MLP neurons of a small language model. Each row is named by its layer, matrix (gate and up: input weights; down: output weights) and neuron, and shows model dimensions 0-159. Each number is 500 + 40 x the weight over its row's rms, rounded and kept within 0 to 999. Numbers have three digits each. A neuron's up and down rows have the sign that makes its largest values positive.
After each neuron's rows, "fires in" lists the words (lower case) most often at its 100 highest values on Wikipedia text that the model never trained on.

L4.gate28:532539548484458493520492550480545458533421489476527497513558530548563556516439488462492533491508539517553570502428536485507556519558515578416519511526528469518574572501492544468472522509544477565494498590488519441528506544480507452490492464530587481480510547532486518569395516468461469524469520556494510529511499504490491581487514452517447501464547423495524447441537522498518523505525462424472481522542521547476511531538461421454407538524569503522431514482484497491422495561453535
L4.up28:507454442516537549529465525483500460521479518467423512587491501496451428517490462533437533538444507545474469465465474552496345491492586508473466541560482481523521541517492495520555498495546572517537470512470515522479480479490497430462550465474503525489469576537513514439462561497545509501509409558474486544478524506460522540519493594509533516482517534497576449499459520524470404471450442500541492476481532548515469493475498425431505500422449437511499565463532530498561504545469464
L4.down28:532494503513517537491550522597541514527454485556462483532509594576561530508521470521488482494499490456459420531554526477421543499482569529430615508489503443440565524530476437510443483430524493452505471544460429486494466492458520455507600527526470571484482570456513506478480466494476539520481592490551459445412551502471490483525514496509525485493581471465580491446513544451540461535513464525482478481517468521509476533548520510526504484485519485515546503519447458475513531575471560
fires in: "into", "than", "as", "to", "within", "the"

L10.gate349:480508476545562494503523524519544457519547479453502499535471558450520563498503545579509520545493535540453502527526541482551458494502525508533460499547505580500511496422527406502498493488483561513536519523460423496473460514501520529596569480512521547511507494515484528508488587493473532610546570489446474534511482437532467522509435497474506514514421465511456463409532549518446475503593490508479490528474515556468480456480558441439431605492545497508507535485557543531450568514496566
L10.up349:541420506532534541549479532463522433636467569542469509545519467488541506512443518553500505559460471542455462473500550565496514574559555482484476513498446391469489504510473575521512507460449554498520486543504474434450482486409562478453566459496467516542526513389467503461480546472519545498458537514512533508505563487483496534492490487495508480495566498528452476504539486505505529498460451505462493443485484430496503453510431482484454466551420456500455574495456525528515517462539568
L10.down349:491501482508512519462594544424520563530506487472522511448483463472557555505503460506482439482492520541558474508564442471441492457455518532503505492471428523467444488483515461542562462319457496503582445485496532529483556512467486524559598530511469508416531496538498553437542508475503567533520528529495515529342512478506522497435516535510540534434505507521483465533506540497462462471482496484484509478499496483506506565526521497505435479503496407469516493504495508492493520557485542
fires in: "the", "s"

L4.gate406:500474514537495493497520508486468482514484503443454514449543506534539525496572559519493505487452537469525509502465464467402532548521490475489505459510500471619507396501510497530526421509428454575524516483461533504440536544554479566459518480485525484522534571490528465457559470480518503506467552537493484450462520479546507522525495554505523523518535519406458451480513603507517551492570506497439456608473541427509519480476497429524472435451432594532448543547481463544485512478462529
L4.up406:491445545505554432504520582536495487540460523507571479511480501491509541484557518494498526379481447458437464479509554451491514513540441495438461525489465484467537487518513483445498476549523509361448467442478437534489552591530472532542544518448489485558506499474505524511498506548483539483524558583511525522460534453522454503479459487462519436454465530570518479444462503403505393490531473515572469507518514478501537559496464460451447531552533482519488486499557476553541497485460474
L4.down406:496493470532457581478517495511525418537498511471523515524459563497505554439506430476548477528477461492504524492519513483480448558467498481493483490512568452453536436538470510528535437572485493564548589419460525481459485517509504491522472547495480521496549542530579573519486527457551498551575459504464534458558482558491549535574441505488513531505491514573519485475482565407474448457506513573552473527459526420456414486547443533486507414453539495447509516495502484531539485580522495
fires in: "and", "to", "counter", "fiat"

L2.gate7:478523577448517539473556555486511518512574433506543491506421495559496484435544498522565430468482489544470538408374474514462532501481541589530549499487490530438521507472491513565553453541508489497543512522494448459510469521571485516501499503501526532496510494573562462554527456524556520483502517496431502523552493535491450484464439478502535537430510492416515541474470516424559472518522498528445429506523526515472501480564502552468505489565451589512437507503493522546436544536460536
L2.up7:498452492488447505528464519428485513547524532563502489494461502514528525458498488513495420496475457564503543543551482491456560545511560491452444481535460429546501488520504510502452504485511550609518524553435500433463439560451549488504527550477540514456424496529490507508475531529534458533484470491495408576551523475484573467503516498463358509502503458531523538465507424480515498491454552448528509477549494449504524582467433544471517460502547519501440444486535483459485572419490537
L2.down7:507550508503492532439476499477413541492512521515480484476473467482528513571432530467580493502555467505515480550545523496556488533529480564489513455550491431481520523517497592559534603526514531526445494500468536530450444410482488488481431521453560477550474443465484557518545527522512453505444505478430451483559558519496505534454500447539403466396536533513536526505485539568442567524522538570497502543480521534477488502473505481502504478479472490479459435522435496457552472430475569
fires in: "all", "bronze", "short", "mid"

L10.gate228:490555415525540587521454507451529523511540568484512531510440538470539418474509516492543492510528508523513580458558424459431500543503501507538527523495568463491498451453534522429509505561476515477545488479526460508479482519478536514536520471440470503493438571481471498491531449504507511511434456427482501524477512458490523535491415482475505505509488524502476515403427539527500465563484458564494497462579521474566498510490594600446504562521508480443423518469524532530442511427569540
L10.up228:524543503524482506492532506487532502535484549525463556491437502586446474467457545477519468480371449527540437503541459520535437498483555467454498518498530480546511422466528528496443537492465475521496445547546420432564556532471512468505508419516470487477438530540449438456592454494533509446503442474515520486487496559450561499505451497480418527557487458473493495419558496494549465494458457502487529534587500493490536544458547478466508473530508464424517474450507472471430470457545537
L10.down228:462492401557489527453542466546495539437451473442536480501509494492563537495505447475516414481461436469532460466478438476485436442488531524463487512548520510527474507516531532493474479445468563425492463466455454492519516506494542485550524502531453450553479507541504516477555505486629546399498545488502535435408503545430539496467479435507423520507514492512523461481454437461485493560493470455522451473541486437526476532470536473490481451532497393473507465466516507544482505421533456
fires in: "was", "officially", "been"

L6.gate438:507543513476457566508547490518444517526498508508488516547488498513484518513523490486518509541509473503480511486518502473430409551475467537535505492480606514482569458427450516533576533563498469501509472524484463510511542478485528521542522464546474432528503522489542554427489443533485463492475481470453540503458502445447465541516504440536529481453439551500547500453468561494525484473522484555488545522479471513514456418543555411522450512524539467399486531491491580619450508515558639
L6.up438:439487539482513471432478430545490560479485492508511434594507487542483488500554474458487520523488480532564490528437521532471436497517555484500482492503436423416478522542517435506469566518501506508595445602480430525443415508458503439485535499563467442481423492502448497473563480434457486507569556480545568533502490489431536557485563455498486470493454501497572478473496481497447493547406510524502525546532529532455518478530550478468501517444528480460528492501491558486525520462531509
L6.down438:499439525460493509489537466507403495502489488532518511579521487457468467520528479542506512493527483507507561511499544530516461519503564497470515446560465506487565472488479497506461479350541508527453493520477570464498587535569453499502599521521483475465462520463484499530495492485521455464453427525504476469472534428433521468547536465547536481479491534518510503460418490506551524533466585462546453548426491493467454517491525437556522466487464371567529550525508491562518514519431545
fires in: "known", "used", "became", "considered", "recognized"

L7.gate435:521489487563559562464461403490599513539518505489481440435517511463514531504502430517487497467441501493551498483478488494494469499546550467456491493529490469422552514476483452515553519486542530506534508553464491527504509507535468494502516466517518523530462516480481466529514554512505509605509622503483529521501470531477478468597496468480505550459600455445455538431416589513549554425451442483482473488541532498557486440522497482439424522490469450462397512488451511515457523500471474
L7.up435:507448468524509457490477519491522464539517476464389506464552477534497482440471583448435481521396468505473471501413510444514516549555496509473537414531507504467561524464408505579470428462470538552484490509518449475512533551564543446409509551481557533487533515504460524458489495397476473520480512520435492483469477422429511513559518539492479548503501487473480551458544478535504481514501465469474527571509467495557563469524453496482504522496483427477455539486517458498468492465579550
L7.down435:465509493523427493457448508492410573446473510533461553523538516508557518447487520492501452425502475444530477500537524436465483481481599532569564508502564536499469511518491483500440563409544578504568454531527439577495549525436485576462595486488491413486556489547505535440486511477511555473528514543479476527415461468517506463532441500489485504510547515495487553502440512450455490501513509478520442458496462496526438509557485431483571444504497497449517533457464489496492499537499450
fires in: "the", "included", "while", "other", "there", "as"

L7.gate275:439519494515474573507542506549477535513589576433581499557470559501487475506435365469445476495530477555465546476504481441473490519508487528517533497544500512507549506493530407496532471503509519534531488479487482564429520529460454475482507487527512452519492478506534523537434479478467524474449566437526522501498502458549496496459539523474552457434583502458501540508526505411479588442531494548436471483487518479548507525592501518479477469547479562495494559507560514497448396485464463
L7.up275:493485543486514541513498563479500499431496440507488522487482488484520515499552543544526435533532457570554543491536469486565522363500504505475532501560522478458459587477530440606464493474462496580540500523511524526504468439535478488525492494478471548519550477575556535471428511476514554508492472503479547502476452472512452524510563510505476494370520537483437496449510491471568466468530443495453507508493561575496459520495472556477489600460534474417481536488500510529402505515516510
L7.down275:567519503563490451469540474474542479487529460519537437518443487560511479549569440569506519521503506522542498516507463470546481489529516519472468501516471537439443551589501474529562458378486526489483494455478549468566502519473506523576464486534427477506576490484578474526481498547515480528509454560494522456536490451542532495460531525476488512492528546429442555446466520539551487588412503518462514461468480537473550493494497556467408584472507389507484550465504514460466482524510523
fires in: "the"

L4.gate201:482532495481476537456550574523502487559458434453458531506453545496433513486462523464558498538490547513537515484496561495472455509557521484562570519500523551472532526501439538501548483524540366498494473517583479443521502482494532453506514480489504520555534530497482435437550498538439535509501544510491512506601495417478495548486528486515476477460486498554521403575537500492490495545376519555484515529530482523508484483468554390520521453438521445439465512488485496553508463450438493
L4.up201:479402548517438417498454500540538478490482551533510416528465503486503462490426552566448529619482537501511478441475529500485481558517499491496533551485524431566469493544462496522463484493519518527514493544554493543518518601502540506454549572448490484489461445523476552514468478531540463456488497497517498556543521516466528568481539492513474505473558518471494481490562519460503427553456449463539557466519527541516448509615501471504562604523501480482429536523480531445573496500479521
L4.down201:502526475508458517490558544529511497512509501575435524471481426425472508583504420524550487478489493503517601505461496475484506424483480562538462475498448447485525488472611528513533507581511490475493544530509508519503519481464549488528450532533513436461529621454499519517502502494468471392522495496547515549461554527509489491499483458485480447434527475542532519576476530512495542531455555532432483527484517524481501440556485464536559563462501446458520454597563569556527471532511500
fires in: "known", "such", "way", "same", "kilograms", "used"

L9.gate310:462472526503496471456518526516472493506499482482519494463479492463550576482417557526521457394488450444519484469542481478455481517421490549561511482604596554470555555481536512461507534516501503489480437582472509464548503607518530539538512492499596492512506477495498460489463510479502506536463488429507541463477555553492465575563529495472519482493489440489543457508436548514530508521570498490521476506417494436550543482526525472529448566545506521472538469563489502552387513508538524
L9.up310:494502449476533596528484484527473552526550470496517500463474499496443490419480525438442457451504442543496490446529531434444483514441503492487472508481492455459538490472506584499515495492554531503450547514558479467477517430506521469540507438473475534428614539516549547488511515390559423493457500452410490434475517511483495492524515486511554513513476480535449561446502491413526462461501457522462519530471444534474542517497444465542509522513545433470540393568468485508484504499557532
L9.down310:469507527478563455497436523446467502510463520457494557458549496573508542459530592472519503546553565498502544421482499489449527542512553519417503462483580562505587553492579508517533415424466526474467486490530548487448511526508499456483493542450513452525528546509443504496571509431506473464474472548523513554408508476432515470502468521558482472496428521475535476465524480498500504535446505481507521485469558498447495472447509482524494415528423561507479397527483518568472478542517495
fires in: "a", "need", "oldham"

L3.gate211:549527472483489509487502440506493560502583478520580476468539501526551556483496480581464471481527507493535536472453482462457582473524493430509475507560483526498481489541542475497543489533456541521492477526513584536481518543576477516476494464587575523583591580523546555479531505563539516575446445481528425560480455476481533541521506536506557501466493563497532542481566472462475516511523425522482494476432493472553530466500633477501478513491497505551474573500484491526437475528487511
L3.up211:544549446510496514441514439540506455459569520515550498521489513491524569485502535508489572576539498563512490427512492514548455496489491547510450546496444516505539466547499497536428524526519463423548483548494451442487472486518494474621462578548484551532528563464514502479534604513450510526516462424541444463459499460519525505527536517490492519451501520565515501461525510435498495529445438496473479533509493596595528564477586499528498574478548510456502440510450493504511510560527534
L3.down211:516568572480478498479500468563492498526513510499500494489523525482483624488433538513525518465455443454451470485492528515430459440487505568470471529517564513503520455596532531455441498463466433472429462467496564456470570454436502502484452511441509503478494462449463502518497533508482423596521542518551509455408481539496552493513481537544492509583481458485492417524518580463522447550528419464468452466512553511506531562532511464524506508507552563511527522526516505528523521582515516
fires in: "to"

L3.gate18:522502506432510497370521518563402476559435517453487511479556541504559557487545465503475490535481533527449515481514544461428488489479508567431492507599492439615500500495502494469482438540485459599499521481426487516507503522527530473508478513516539478487464498507499511555467514571472531484467490498538528547469455470506456536514480460465460417535547535520504452525595523515494501452541508544465495565472515464509559472472486454499481517462467534453443546449477523517500423476410545
L3.up18:549510534449504513532463475540467519493534516538446519490529482500555498458602538452575501495540469535448519533438533546460512597476497511422479474546498489504421531368496548508516496481427505512498490501515518435441399514514508439514462508477484482490464542509527510504478548479525521524436542522446452566499539445485495498488459488489494457523509468497548471394536509525506531440565527497519505525447491495499524461475526460518419465468607437509475543468569440521518477572443508
L3.down18:517523501520503530533480471494474511514481477524538520541534555613578548490449497457536501531510533534466461459566503554497450496520550446472527545520486561512425496472524550499510524381520539512504520559511561537518532455470459450501529469478450481505547542474453508460552511538519438523590501494526464519357575481500553454544430460442544472500487504515497505435468525466442484497470396494553483437529526524484459468555507516515538496509451461550473512511448521471523456491572526
fires in: "while", "as", "without", "cm", "with", "bible"

L7.gate7:511519477519520528478499532504551511557501460518594443562498607511482488483489465466486469523438493521473471454505460576502582554472535582586468491500557500468541539509472441559559471514551518582549521527524551498522515575510466552570513517488562463411573508501559536452487481431502441431507486517480498496492476464554521480492528468465479509475528519479469475510482553444485476461548504495496478488453533559486571525525542490470443491537475451486449594473472593512516463474457550
L7.up7:571499501446476626536547505472505504516504519460484467562452505500486465429541503481454509487499508534472477464449501525443501500413517466446459493543481532538425520524532486548540537469492510501496488560501465506507530550531480458588518548436490496497530505568558553425571461448512481474488505462498451523487391489524516432508484529477475472474560498439474451524538519505451513481491545528529512467521530455438457377524514488433529460475549476528475575530451539476544519408455543
L7.down7:483570532481502586512519514522520560526475451559519510519478567465479529531449548513525525527475503486534485490501498483533533520516514476561543530524459520512432544585571527406529463384500558531517511515535502436462521472557509454498507490549485517514548521536485464492500493528498422428497399502404500422443481528477447493502557551504503546479462453503555469501455525499521534477511578511500485487449522515487534448522448494487431409429479396570519501507469552512519483496518437
fires in: "small", "large", "long", "full", "young", "old"

L2.gate323:447553511577507578503503483443509515498539527551524563495434521497539533458474507513512541468462525496509487441508486472450498559494515574473486541508513497524542497573441513494531530498593537482462496514581506453503398442528570476546472479467449469445539544512485466429494529397460520518573545424484510479506497557450548521545483495485552506540514515450477472513504501570539474527489483522463527404501574508518472572482528406561504560547528452530453482511564479479504455473545502
L2.up323:478522453494458525504526512543411525501464492504556561541444502481480488520474543448516537479494463539488497471498474558478497550505527461551459495514494530485542526445470469461532585479496577492510504435519464470454538486521516495554474487502466533463414521572433493432530482471499485542484524445571494517561385551476519499550518466456477457500455459511461508502477404572497446516524474497471548424466505445441481403489442470525409498487607476536503531516562479571494485462471470
L2.down323:482492511491491512502519503531436519536455484509466455610495503536490422496527476553559488480481476466430509443482514503533488519503560510533477438464479487550545516530519405514442464340479500448466546485484483517491520508531480531441465541510490483528430457522507479586508488511511532445488540535506521516334443528502597491545583437485518478487504511556466525514536537511529479549470516513549497499491484510499518506495551487538504458537547381468449505497445511476524497514485477
fires in: "be", "reached", "launched", "also", "was"

L2.gate214:435479562490514516563470520512480566548556587532482481489480513546519512405502489524499431475488492482538503480485531459425580525439470536529550510504455537526491515483503573498539549520549474568470511469419477476469491565534492539440538466486564469477484553527524518519447526489495484497453525517475563482568567390451496540617461486508555440440496528512543491476431479504553539482499583573491499538490506526508450509474555526512471505488578540462518527538471468509436496485552515
L2.up214:407516595512474508540483518518467513524525601547493498488548490584543502434557515448541487424492472499529530460545558458478549432461444535485510495561430478479438523535473532521496509458520432591548496452459484427493505469592547541452489472455491539469530488478557502515464491520508413457459504471439512446567498451521541502482431476485504473466479505479503518487526465509540538483484579554475464523556477536478458536467575480513468505494525532443449499502456423459522488528467545
L2.down214:478522507489462564510506546505468489508476516565515462488571444511571459463524537460465444480506450506436489512546533513566518479474481445510489501523431471474516512482466480472510506438553382483453484580546474471489499430448468473459401547505446492530496457515531551501434499473550409485461474577441592450520550515514487506455487478489420512463474477528504478520437398505530519468521527515543496578553476563434468485514481519534444504482532515480482455439470464476545521532547549
fires in: "all"

L10.gate161:521509503533490463481524455531473572503542505523473491629456509472477446494489543483483495508497522534583413504449491479494469537541535525564478509499457480499545462466456514474509481504520576493538549574526477414505528523510505414516493505595543479489551531438484530442572574482521531455486487496499468524399404484553442462554525467513507464454533420545485516450519559506468434517479503494548495541558542499526443514524519523411460464524513505456397520485528467477468482491504507
L10.up161:500541440527479546488540487517529478579480518499454452408519504530450615546485487503491514473504544489439587467543505474533464564534472475460481496470476436518435459507488487536479477430549539478497459461510443472461487450444494506501399470448473515495526504418564558548499492472523465561478503518405489446574516540495519532541573516541477544583416477483542453421494520450506545508498525543510529514502478512446523515499510467571426479459498572548469460497485515462525512502519536
L10.down161:519495562511507526557436579514446507444506515527445512623529458492552354459503548505478476526445483430541434496492477554476485479501524556576513512518450479464531541477496463423507549551490508516476568542556512531566498522498545436516586520568496450456516480461449446481520550535493517508518497493552531538465441488563514429502490476482513507486504529516445523504556491531499446532495536500477551502529567494533494499538481575431460456502471437462421540520496491484488488483493451
fires in: "as", "in", "although", "also", "it"

L6.gate258:485501514565533509511490499513534511542487485495454532638430540480514456488451494422539497534440484497515442521476471433503491525497493552471548525578489497465541475442423554492514498524535521467448468547388497494474479534561538500488590535534476477444527564517569486478520463452492548499466444434522495460528539416441426496526571515522508520521579443453460496484425542440483512561468520496540473477438487544549481432490490456482483557519493482477499503519495433504467501501465548
L6.up258:480533447453535514488600542520502529550459508528519476541470416531476493461553478531454497591525440532531492508430504485457473541505447460441538544556469540457531491456507483480460468513510524445474509496508601495479519513431474460515524499479487445551501435499506516466503503549474525566528503443467597500583532483474590543545540482538519513464482431466532432507519539490514534503481531471525528472478585550451444422523493526422537501473446509572516531490500521446552530466422540
L6.down258:473429471539513466570481483478507524508452484549514460522496445571392463519601499494508430482509509498555512527502494442459468540513478492418521514546545565504479498520512533525511394431481473537500552497453517517538510562623503520458513503471430492422510521513486525451488566474473513475464529444523472498521449579531481462487499484457541525501444463482502492454474515429457509524525486535528572500493583511474460532477497565514517470544487491483479573434469455513501485544384533
fires in: "state", "single", "one", "other", "name", "called"

L3.gate16:459551490522539555502527480544484542544549499490446491487508510538598520442454457458488459480463475479464514522467474463403490514489503465480529531547497452509514417530505535518522573514463503520540403470415488588459485564487568526478472467523473523426491558514566415459507558505556425536447542496528509497572548459450537494562483484532515427488476463525460533488511500523545496446519552428528511456570489511471504452564483449502530450501488510507478542504550551482461470505421556
L3.up16:505499492570512506524408520443549490473578512536544513490507485517511564478530502564485460463489468530515495476495485528536484447505495532520458527486572511513521476489447540478434470503511503502474493565523540452545480463480515543553481473588472526478491484478492493553451623543528526504464441462615526469522538520533555518502489551520492475420575433506443489485496478464606543562535522499509544519515588510547501491505464500474563530611524488490521517523519522415522509481568593
L3.down16:525522479467494602497486497497502532474564562492475491549528515523504465512558495508461422370499437536556515421523505453485473509457522532534499472474488476434510548522531498470490493458499467473507523515547474535578486528506443500588512547467438453513468482465515593587495456509551481455491539473501497479586437550500491519439531483476521542454576416541451550516444506478479472580495500468472457500465439496407463492440443488445523544485559532465501536490543506457468513504507472
fires in: "be", "been", "story", "estimated"

L7.gate259:471497401584521567531543492512462576501634508454559483498498536495474526470571504548492514455487513482443477578484453493525430500508417544502527467505478505534518511544426546487520486538508585505492534524442511451523500505488557530484487454482542463468511539511496585514465528469502570519498584412528501480514551520492483413539511460481453474439509540471531540471559467550491474486483457525498496513483507481496518470449513487511454499457527522457476551561524574475513474367503514
L7.up259:529456513447505507553416463510538476553532520500534465489442510446519467505544514423514516566597496538504573421452451487509524578538506415546409532524567508554535429491513477508573482505437510499427481484465467502467480482514522530546513517502540458452486451483478492448448499506550414477509444454457527569494466491553487522420541474489463479487514509481479506461439500551535565494499512483432493516519494453558489474415513478471442516523466422567478519445523535464502563531489511
L7.down259:462431565507528536573475557533492442522555494423489528501491484592499506462554504435533507581519553474440525466455503483561587532490536502451504461545494525445515462510474555536488439491430533544468479471424527486531517555506522486410533565522510470493543524532474495495531543517503489467510450499487477578488499473502534472541470557450475510418501501542451516513606541475521478524484487469493524488407546470479508571443501500563548479555539473467488546453492517551441504493498405
fires in: "year", "years", "day", "days", "husband"

L3.gate376:529546437517465495524510495513488477477550469510477470479501509483430500516491529485527489436578472410538508563460521412487499522455535434482442541543471477562482487519452440450530580504479505553437471446464486508487529544546536487563466506583507432471472501573484561460528531475467530514485443530495556579460526533480517531558467519590455468507484514537469490487541445503543482522560613513496557451469559485498485498458521571493542538572501502458506517478485540528479495528428592
L3.up376:559485525412552507491470463477527514455540508427476472510557518492490469539524548509582493541556473496454435449476493489548505504484491488538458478465504566454531487494546489437463479469440504430429525507493487444518543519529485472506563502489504504544487506529430584529512548557402515501558528496509497459407572437573445496577480517533562493525553532483517534476456546488450477481528574506450478557424504527549480488440441488478517545429522526493499565524508418465487440492527495
L3.down376:529496505513469479532478462427511524534535449524519489506545484456479643516523565524489492506481490445475479583464482442479519535438536518515571480546449542478510526557447515488481508464519470521483487542518511556464568478531482517499522529587487534424500377520458513406467541491458505510514422534454533541317524502470500539579495541548486506490494489489565514511488506527483488486458477551506480523480519574511511519485493455437448487510528460444522449486498506501525497521481459
fires in: "on"

L6.gate397:552438503448537470453464428481527515520484532492534488514482537528473493451472458575438481457524475477499481548511485482439528583535503560464455490550557513491513476477508565501519421500532487522413408532519493442557502521534529467501520564470507460533502574480456494480505540478472550536517489409496499560485565494487483529542507421492524468525537514464457416421479533499433514554456460458510502531543546477565475460402552465477454558486552568518482530542493525501449424467476549
L6.up397:519510502496483535487561484512547451502493527483558401485555497476474536496445489497501504500549491559520529509573451475573491503496519547512449506605546524454523505482498517540485461463532521494537446549482557464510455540491509442456461526561487591468504499539504628602517508518504520605507472455449515450485505497500551535503451500517502489445532538513543479439475542473509512535425517515549501560464512482588520513506498447541482565494447596430564487547458564520524508515530535
L6.down397:450509511520518535446483467476497517470491461479541446502586476572487604508554512482540467482544481495498518500497532506477498481476459550476491542520510543530546542502521504559483511320481480505444424530509515511490563515531523551520520473556518469522515487589477506550546492488555419591474475492489506480335489501540504488481451542494433476530491507458494472484472542484498489580519516437515449508494492472423494502482498538473477472499523564496465515487493513521506423463414463
fires in: "to"

L6.gate264:502448433531551494467456533463479552563467509453471581523481554513485539477482421546478525572487466536493461433600524448487453521463561558492497488518579462510575500444503468486508457486473459491512445542458451508474479536535529483533558485507485422490546522489543565478453554477470511488522552522452448486497492440562466544474507450519527516500493518453405492520440532513521535490557443540484513500456492543549509517516512416457467534502532549448421606462531450531493447537507504
L6.up264:527535521488470546481525439471525467516471455437414487484538556558499534510485500496460529510439559531528493528553499509550467459561490524486462478547459523442489566514486453551485465460486490573566595564461522464476484513387523407503461414523522491544507553517464540503482544407455588482508552512494476514527517515535458479540513487551522474492530498506528460504476473438473568461520542469448490532504478418510471499462519588482455529518520596429445483454447511500519506504472465
L6.down264:504508502481561510438627538428482519472503497485526477527480474497504575544509503531480398501494485642496501482520484486466492432499491492466453470470527536526503504485517472475518500299444475522560514488522466515458530436483499544478549518542473512504487488518512517503497481512533447537527525529485460493364474469502507459472488483509496507546485555513494483519485449475548580463468502495482485526520495522538491512528561500510487477475473417509498542492448481449494375524530532
fires in: "the", "territories", "therapy"

L4.gate65:523485540529424511474536542550489488547499524470496477465447529466553567521434450584570455466474537491523505502474472464439518511438515482462478531530478537520583530516617537501499557469513486583502539505474481442501491540544519492515475432508545414498418534505527491501471555491480492433540539477467522513507551530528496537493501528468531433502512487494553429469452482484484487479465409543455547514468525466509630519518466463490484458430503500518451567467429494398503511484545502
L4.up65:522467599492511487496545582456420488519516523527544593485467520522441512418526493484572506435532523559516506493504486478521487497452472523487453519540542541511427501555502535567534546485445524544480508470532493477461537477496546605496461446478412485529565556459503451457470529450590424519559556587542439497494429447507465494498523525447547468486478484522478527560516572477528487490497426548485491503546559539483477540558469494521442480461506499479477502485455498484530479488518451
L4.down65:491486529435520514518471545507522514494540499539441492440469481518562528462489460460536407548534429528496492532485542439504509471471496536425541490485502479496514481433461489465493536311480502496561535454486484491455466472499501505496570438461511535507578471499452474556509470460526441538443487549590469498389485467532516555447422517524509523513474482506419556453481473449535505536551520504543488520473499502456490519453488511489507475504470425535563517539436533480506495484536448
fires in: "his", "the", "a", "all"

L7.gate312:452443487526498518512438466526546554486570513472497551450474523489540526459525428464524475502511495424499455545545472501529500525518554526445506531518470460442457420465523537543505528571497536513484439503515522467534484466473511428539497452556519493487491499485468542483384587479559474462502553516518496562489521566528436521577478423547496463449524538521515476460448546563468519567489437575488540525535490515526473488542511371480413524504493481501453535506484565474455492488449483
L7.up312:553488469502566472485509443485485510493455599505477477468537497445526522542489491525468475489491542496489455535452530453488508586579493569544529461573496472523528513497463497498472424504498504436492509562495428513396590516516423450402513420422466461516503510556543494534531482502457521469482540471507491548454552484512460479563481474525464486474459526469512501497453450533484434454497441528482547483407513537500431568498432478469468440519468489491528451557518462519486432503550535
L7.down312:578570368499485489543459468481482557527569505496469495440522575496465533568481511504492512541482477448471495500504523475487472589603472528556533449569517524498486496486497555476446527419499468468510514520480502444430559471518459510448571509515554486522494495485527518495499485444477497499455490497519556644448486528484454508526464441515447503476506503522508494482452399483455477434474527512452467619500480515539484512488513517500488525516452448512462515464466518412486540502492523
fires in: "on", "when", "although", "if"

L2.gate409:506545492548450538448461499446469544612532551507485444538505565557495517451543451522454460490467504536489451488436537419487476490464489528470447575507508528510507474457487471491538479539477547507484456470484450447523556509518498530437547504504512581480519564515532584462485507537505448572439461511516512485473436460542546549543480460563498524429480543490506439506464533517468458508493442566421559550464515492545460527459483493458564487524480487444485467534457533573424459442499553
L2.up409:530558551511517511478500524467461463509469475552494434500555568543446506527585519477434475561495493487492447497480471459516462440449558554523476463457448538493512491505520467409494558488396510481516528590463511464497500482510494502460509536520488533572529539489421519529531533501516478534457440539500526500435391537463524534492473538563541510512460544508492477468530496429528491488494544550498520495522522578519540446455444525456486579524482511468548376500458467481515455516600523
L2.down409:528464547503461505514532458492489488525464461489496475579543510508437604552528514479544424517490505475415468525468558513516521481445431573491477521559473593532463427520498477474455476414462519530375505503464457479479542469445427540477488501473489477491518504513478515521538518541493541519498465542560414483466501517461498558433471529521540552494432540500512509455563460522414472467508474552561494467525424528480531489498486533564483540463555536430487478508484516490544466501509421
fires in: "would", "will", "could", "may", "to", "does"

L4.gate63:507522490505466481418518457485431504428547554516570476541513552520491505553483402534472495498581442453561513564484496471476556493449451459459452571474535529532486515506522444485549425544503491498472420584484557495507525467508514489454527470548553501487502517529492512438505521482465511592491487465530502503457510379503464494554442535527481587514455541561561505445551540529482530493451447563534476504495509495469493481444531442478530518524464477462509480468497534540416434480520540
L4.up63:508585464537476529543414479502446534505412476477524464521542524511476489500505529550411464507404532477508457405521533529444530473487532521552498523577473520541531547460527579469515529478413432536435553467428512501520550514510545525587518483564469512531561474506462522480506462487471563476476460479499545467511475495503522441464508501550530498532526496437498427490508486439470565555459495489495423481534491532450577437490567529531478510501513532534524488537551476439529482476542558
L4.down63:457515548562469452478544472501435525488492524438535552507552541563444556528493514549511530460493470469459549462481563401463503505509508562515476454536535554547523599509499464456495502528513479528422512528516575538455542501460490458416456454464561488486573515465381491480548489476543445584466555478505490517449536536481532481461493485484495466463463503494457466478521530427512515494452506426541465476437520522551531480491477515553472535444485495473466517508554445549473440486475421
fires in: "would", "could", "can", "will", "may"